From a checkpoint of a small transformer trained on Wikipedia: 7.17M parameters.
MLP neurons of a small language model. Each row is named by its layer, matrix (up: input weights) and neuron, and shows model dimensions 64-159. Each number is 128 + 32 x the weight over its row's rms, rounded and kept within 0 to 255. Numbers have three digits each.
After each neuron's rows, "fires in" lists the words (lower case) most often at its 100 highest values on Wikipedia text that the model never trained on. A number after a token or word is its count.

L2.up334:103110125133121075098145106099117105138193207114117152151160153104157145130113184097128105111085142157183163122056143115176143101133086109101170055154159163154126081121067111047086161126139129120170137115164120121101040142126102173141097105129149127141108143115124083138178160158097099110
fires in: "first" 31, "last" 11, "final" 8, "leading" 8

L13.up404:174119103114178157126169137211142095097099192123111125131170152145110085139128228168108081131085187138173113111113148085132062121103116133126148102142094155107105127123137149135112171127199078140066115143113119102180109141153150129141179130153137134161166122158072112144099111142111069169
fires in: "and" 61, "to" 13, "from" 4

L4.up314:097072160129161118127179169131120117123156085106140108090161183106142088150108112161110134182139134093142131129143081152145105130105151213141101165127147084100080085121183160150121105125073110135131124131188116145121133162213140065113128111147065093089098166117076134147120128134096054135
fires in: "such" 26, "so" 11, "soundtrack" 6, "society" 5, "sound" 4

L11.up143:135132092149120143098124120131129105138101081083139123128194140079124087103122116122110151104120129131182152161141181114149124119087156115170139152117144176057080141186169138114090095113132112116076179118124133043119153100060101139104127163128196090142180143164073106109107134152049119128
fires in: "and" 36, "until" 17, "but" 13, "when" 8, "while" 7, "as" 6

L2.up456:120091073205096162124091097170123103104082111128130057119110109112154155171126134140150150156186153083136142098116184107086119136138074154168104064140110120133110110092156106144133185160146151154135097221074138183128160076117165108076091148119149096165139089143172117084150148131100130099
fires in: "is" 55, "was" 36

L9.up8:137115071096137148122097159133126072144155135044081111170138127148101135071102145130126101131112166124181123112096139091175169131116036185170131150093174153099122160194151111165125112153146148131067131145148188116098096151156130085140135123096163132183100168165131145172167108170127087084
fires in: "who" 20, "after" 11, "before" 10, "not" 8, "houston" 5, "most" 5

L5.up230:076125118111121155146113109163101179063146163168141145180124120120139117173216091148119110097114112138115093129138153111136177094119099116120095091125141111121106156102109119187114088162135122148122056130108083029161148135160084171127080136150118152159151136156172155099107118183133134223
fires in: "also" 27, "later" 6, "only" 5, "released" 5, "nominated" 4, "weiss" 4

L2.up86:156134121096094112140161144140159105066127145123198093138144142122144134151145130123161176177126120110147124078121143077103122150088107143126065054062156169110142071123120142081148186130142103145146079210081099115084107189123091094141116100134104156111111168113107111141121114155144076139
fires in: "number" 30, "not" 12, "no" 9, "collection" 5, "noted" 4

L4.up557:116126161109161138141162099146159164091141087163102142124060183145133114109132050049084142110139122085152192160157118064135155177171136124130138152103148124126109159101129173107137119117126121088116113023179132072160115103163095104142098084084137085128093160126119129158103133106120072178
fires in: "from" 50, "at" 32, "by" 8

L2.up502:119142141093072100071105156105154137112163123138114058081108160112132164132162142124182111133106122096166179168191123150119080096085107110119138148129118014163093144122139092155150074179124090181117149101131109166136121070143117150099116137068143161168093094104127177137148108120109208175
fires in: "state" 25, "mexico" 6, "metsur" 6, "me" 5, "memphis" 4, "world" 4

L15.up14:161128109132112100147144026100133097101206159099142122149114164118136117098125121161158120092141140090156117091173121099082150113094117152137150146138080079087128106161161074090160142133097132075109174110124150107158122067112129054119079137111144142122094140147119112118133131105125115122
fires in: "as" 37, "since" 9, "when" 6, "until" 5, "associated" 4

L14.up546:128114153146105080129159111144145165177135086055159079130131161177151104162090141075158087094118107131133116152158142141098126195132103146109144133181109109161063138107145119081206140166118080104126211129175093080119170098138067098127129139138155084137096147203185105112068157106117084147
fires in: "during" 21, "of" 20, "in" 15, "to" 8, "30" 6, "off" 5

L2.up238:147185075147159101147171104169151086173146125154137073154157162115111108193161146123158137137165110085159143169097161106164135069157084106131121153128102095167111077165128078144132079115101073106118121131159071145131097098136184177119122061086129146144130098140093116135117114136096109084
fires in: "early" 14, "second" 13, "third" 12, "2011" 8, "2008" 8, "his" 8

L8.up70:162187101122176091161127155046141108098096109080116160117168124165135163154146178140148180153124097083149175131109044120143079109132141157155101141128119147122085156201092140080102139189116126097090165149123122137079112165101116163079117153078106131179182099142111113126172120080081205145
fires in: "state" 18, "world" 16, "city" 9, "national" 7, "international" 6, "town" 6

L5.up559:104137104135120102113123111095122153104122115075092130125127177133150110178094109133066178160112074133149156129110142159077111160089111123165127104159092112109052150150112139060143099142126131103165150230115181182128120154163147133096161142104124177120171130118123105180117072119154120147
fires in: "no" 28, "one" 16, "each" 9, "noddy" 5, "nominated" 5, "couple" 4

L8.up314:128115099179110185156131111146121096116132053116143135141147159118155119127134106150103143143121161136137112161128080137125065098103119127173102154157158158066097171074039130080104158155151150139176107146137069172140094122146151134087125115159100181168113154141119165163150084105156164104
fires in: "also" 12, "t" 12, "should" 8, "helped" 7, "often" 7, "not" 7

L18.up16:112168079150099147130111141112154103172155093092177084122105116135092132184114156196157103094143143178122124184129163128144037131117102095186147169160151138103139099071184154160113134116110129110125163091127095139077170030083136082141084154118159138131129127176157108154168127107116135133
fires in: "to" 51, "angeles" 13, "silver" 5

L4.up287:117134079130176107180168145127114170081178163098148115118124142130102111117156155099106119147078139104183167143083085131109147109162100134081152178131175130099112111068114103091119051153138104147074106147125094131121147154136104161104068080106145067179136172162139143142085104140075151136
fires in: "first" 66, "later" 30

L2.up57:096098103112107169089100084126108168120121108174108104198135177140153151146169086140072104104138174116145112140092118162136124119168110098115192137108171174069125156115116145101134111102170148179146131078103102117136104123146118153113134164121141106175125168186103125147115122106152118151
fires in: "also" 88, "later" 9

L4.up330:119112131109099151088116122083138126102125147106107103109142144155075076145163115113135166102094133115156125089153194188096060109164089180190074150170166147119089112134146133144065164166138064147073140194184118093130166204182146120091141127158126146174160163089124151128128113159101093119
fires in: "later" 25, "after" 20, "while" 17, "so" 7, "soundtrack" 4

L2.up602:133118086123127126152146194164106137140191137069095119087146165141180126117191099086099183141122194129129114170108161150149144070116139118142156128082177136045089111119130169104153134099116183134149111127138126173108147172217138151169091110187098088111105157154158128110168081149105063134
fires in: "later" 39, "announced" 18, "2003" 11, "2002" 11, "released" 10

L13.up587:128083131071154112093158109152154129118149128082206115144187083073109097158125125110129122159117168102161151116120171190093115167124128176106161116160113085081107164157112126144158149156098130189197137121067122093139142128126080119130130124118128121144095139150131096196122168151131058145
fires in: "as" 22, "died" 16, "in" 8, "this" 5, "one" 5

L4.up594:192080146163157100143153078164127165099162108170106144188167112146130174155119096075098129093096100119143098164110143066082164158169085106119117158149106158195090089138112139110099109119144108145100151089077099115125097109135075126097153144132110107165105165217103078154121139095134083149
fires in: "march" 20, "february" 11, "january" 11, "july" 7, "november" 7, "august" 6

L2.up410:148117109140156090066098084118156118149174122071083126123140203100125134097089129099088117188094121083099173106178141194169135165132103200095091101125105135140157100095058110137176152176181091122142128105097121158107135134109105081189152138106124201079123065095156140119068161150152094091
fires in: "on" 37, "god" 6, "goupy" 5, "goals" 5, "gobert" 5

L11.up146:111089173101111117132100140191116116126137154178142066160144107166080129126106127148114143107096101162122128165135178168116114118090152104168048154204143135077140099150075132164085129164199133134168155102129111122127112077146130129104082117125147135198109123094143138106159057167123134139
fires in: "there" 21, "therefore" 8, "then" 8, "competition" 7, "angeles" 6, "of" 6

L2.up292:116081168101153128138125156093105150121116150075168119125151141100088085152123146119122067101121135156150120100142127184149143137113156145043083167154130116140114132109113146151065162139132131115205149121153099168095045110122148130125151125096168092121135133170112131205092096193129069179
fires in: "such" 26, "including" 17, "suzuki" 14, "like" 11, "tolkien" 8

L14.up439:150173189096100143117200131117137125134149185119091150162123105159143095174082158113122135105138088109178172110149130088135123206098107164160152179156123062104090083107140148108180139193124087108160124133147132124128125133094117125147162127115187111104072136179157124213071143112171121168
fires in: "of" 33, "as" 17, "modern" 5

L2.up123:148112160135082137133142181127176139095121083107150143178115149153116165144121109103113145103121117153124132097131117185075091099018121073091095144072168184085173107165204132112200115087179109142141093111185132145132146122094116164078111177133083112115113170118123137120095097151154058143
fires in: "january" 24, "2025" 9, "2021" 8, "2001" 7, "revolution" 5, "december" 5

L8.up549:135211104096116098097143172128190127113140104132147182094100081113101086117165145081123135128097134102122126114163131088208133149096129058168091103154148073100133137155091172155129174117144117162118141081168110103068104119100198133147142126080152074148141133166122120108154118132151057149
fires in: "were" 22, "urban" 10, "selected" 7, "year" 6, "cliftonville" 5, "yard" 5

L2.up485:175122093073153081118017159107145141135087161168089113125107080136074098163134112126183089147082161144157127119118135125076103142148075169101100136176108159133160123091172146179121165176096103150180101135142176136142114146094123150102105072074146086085132116170151180105064142101087097166
fires in: "name" 35, "along" 13, "like" 13, "included" 10, "such" 5

L11.up29:166110109118103171118123125153141101100112093124080099169136069082166154088127164204133109174169134167140164139100131123090094134119097096172123042211199136132105114068145178102143094112114171120126099145130091059148122159131163066126122152065078152190115166123180133138145141131115093153
fires in: "is" 15, "justice" 12, "was" 10, "castle" 6, "carolina" 5, "congress" 4

L9.up293:130151175164124186079116088126133126120101106120168130155089113150164132120129099112149098139094150093107091070138076149167078155114215162133148228114077086127102181110137112148148181117156124094058134086144098117116153114182112102162087117100144103129100097134101149232089157132091178182
fires in: "of" 34, "appointed" 11, "for" 5, "available" 5

L17.up410:130130137112146114163124121118133116093164091103152129111129163123156072086103181109106164150172172136131132086123146129180098091116093122167102124177070056183054151092149179213127100121126082178141191098164124097070127092108170100176068131112083170163111126127174113102139143091140052108
fires in: "of" 30, "miami" 5, "department" 5, "score" 4, "prime" 4, "manager" 4

L18.up279:136151059101112131179087153120091160127168079149142097110115141116096109181149160180169104125085053154164133125100140175138139179145124143153049087145141136099198142147119166107173158086117174090083143116171076134149141092136147128090136107192125082085133071136098106097128115120150095126
fires in: "to" 57, "tour" 4

L6.up35:142104163105095118190101106193107138106098103132127185124184124147139120163083152134099062111102127185200116093049088115106144126102129087189156145113125151173097090127102071187048135122192148159136107171158112125140140100134163151113118164116113159130110127153168115143110080122089121137
fires in: "most" 11, "second" 10, "first" 10, "last" 8, "only" 6, "reached" 5

L13.up106:141181179113128140139129147153147166100134119089158111187131119114137173141149110103098142181160152135117130160109112130072107128138071080140091117093126161123172146102128163138084128205110057130167121105103149097092190091122210132107119146129139172188082107157169080127159128125154129063
fires in: "by" 47, "against" 7, "windows" 5, "kennedy" 5, "featuring" 4

L7.up546:092147193141076139132120075126122155125152169073140145149116148090204102118149190119089088117139127184144121146088128122166159100116158148116126122212106117117155086118126113089103072091116127146133118148154117111149097147159177194110107138131149146157078163119132130115239113064156106101
fires in: "first" 43, "second" 11, "third" 10, "only" 5, "castle" 4, "units" 4

L4.up525:109150124159093080161110087132099135145123154184138124170131062128130161184108228137148149083108081122166113164190146097141124129161153133175094098127118180127156139133119122134145090117133133214104100156095107092125104160148171179119109142086087094124135092095131084122156133160105170151
fires in: "all" 15, "second" 14, "first" 10, "third" 9, "school" 8, "last" 7

L4.up515:122080103114126118151165167142096121100139165114113122170177120143105100172123137130071146089117186100166121071143106140179131167176060135143126167093152121086093087099075081170125165193170093154116135150114066108107103172168221068145121166143144094132117178149167168148108103086177110145
fires in: "after" 34, "before" 19, "later" 9, "while" 8, "by" 5, "until" 4

L5.up145:133142107140075129126148160142127091078188122114125126147021157214078172142143101130126113135152150149147072194145119131127119103160135110096098128159099176106082145162130188196108175134134063165156165155078144082145121069112112122191150076127110119165057123169183170126111115167126133111
fires in: "following" 16, "same" 15, "during" 10, "however" 9, "such" 7, "notes" 5

L6.up148:097169144164049092141130117147123139068136088094134121142132089149168104103101128170120094072114088179104129071097157121066072197168142090141133140147129108156142174113071117157112122125151152150170136149151068182110128185167150099106090169108127144111153103146108167163120127165094122154
fires in: "would" 17, "should" 12, "could" 9, "does" 6, "route" 5, "god" 4

L8.up596:141182108069142121115160104163066124110120130107100134110184178139080110129109173138106140148142091037073162108104101134160095162126095127181209120101123174121138138103153130121132187199144118150149161097100073112154108134059127080146140168128132066073143162154117176201112156103119134099
fires in: "and" 21, "to" 19, "on" 9, "by" 5

L4.up476:123078137177146129118095096168152090130120164125094138159136155091133106097114168126145142111089145112176130185071130101101077141174111129113125146120126154145074161136092119144152110150117132153066076082089091111118104102155140122176106152037169161152171108161093106172148168154122074215
fires in: "for" 32, "at" 18, "microbiologist" 5

L2.up69:102099089172163126126131125144150120166151067115127082069147149168134112123167130119176097142101137102174091210138111122154119116099111112100130129088117146155168097155097102115180120141153122091129133114130124181143092132194114165089163162148095145147115165074120127052101115148172091143
fires in: "2025" 18, "2021" 14, "2020" 14, "2024" 14, "2023" 11, "2022" 9

L7.up596:093105134052167054137139092129116156132106160129101107082127162071159073129099082162076123164112112144155080092098155135168104050092132125120103107179115156132143114130134144134145122157143116126152127108164194089145154185082142164089111129130119093123144176123185086134157171150157169106
fires in: "one" 15, "first" 12, "third" 11, "civil" 6, "civilians" 5, "second" 5

L19.up18:120156091172120167174152117116056092148154081116200120165151095174120140106134118130149101150152102178136090147126121173175149120097096196149131147105091115070133090094135159117111136151106135110106127090125149094140148110057109148113083151129127102164165086165085136160109215122195113084
fires in: "to" 30, "he" 29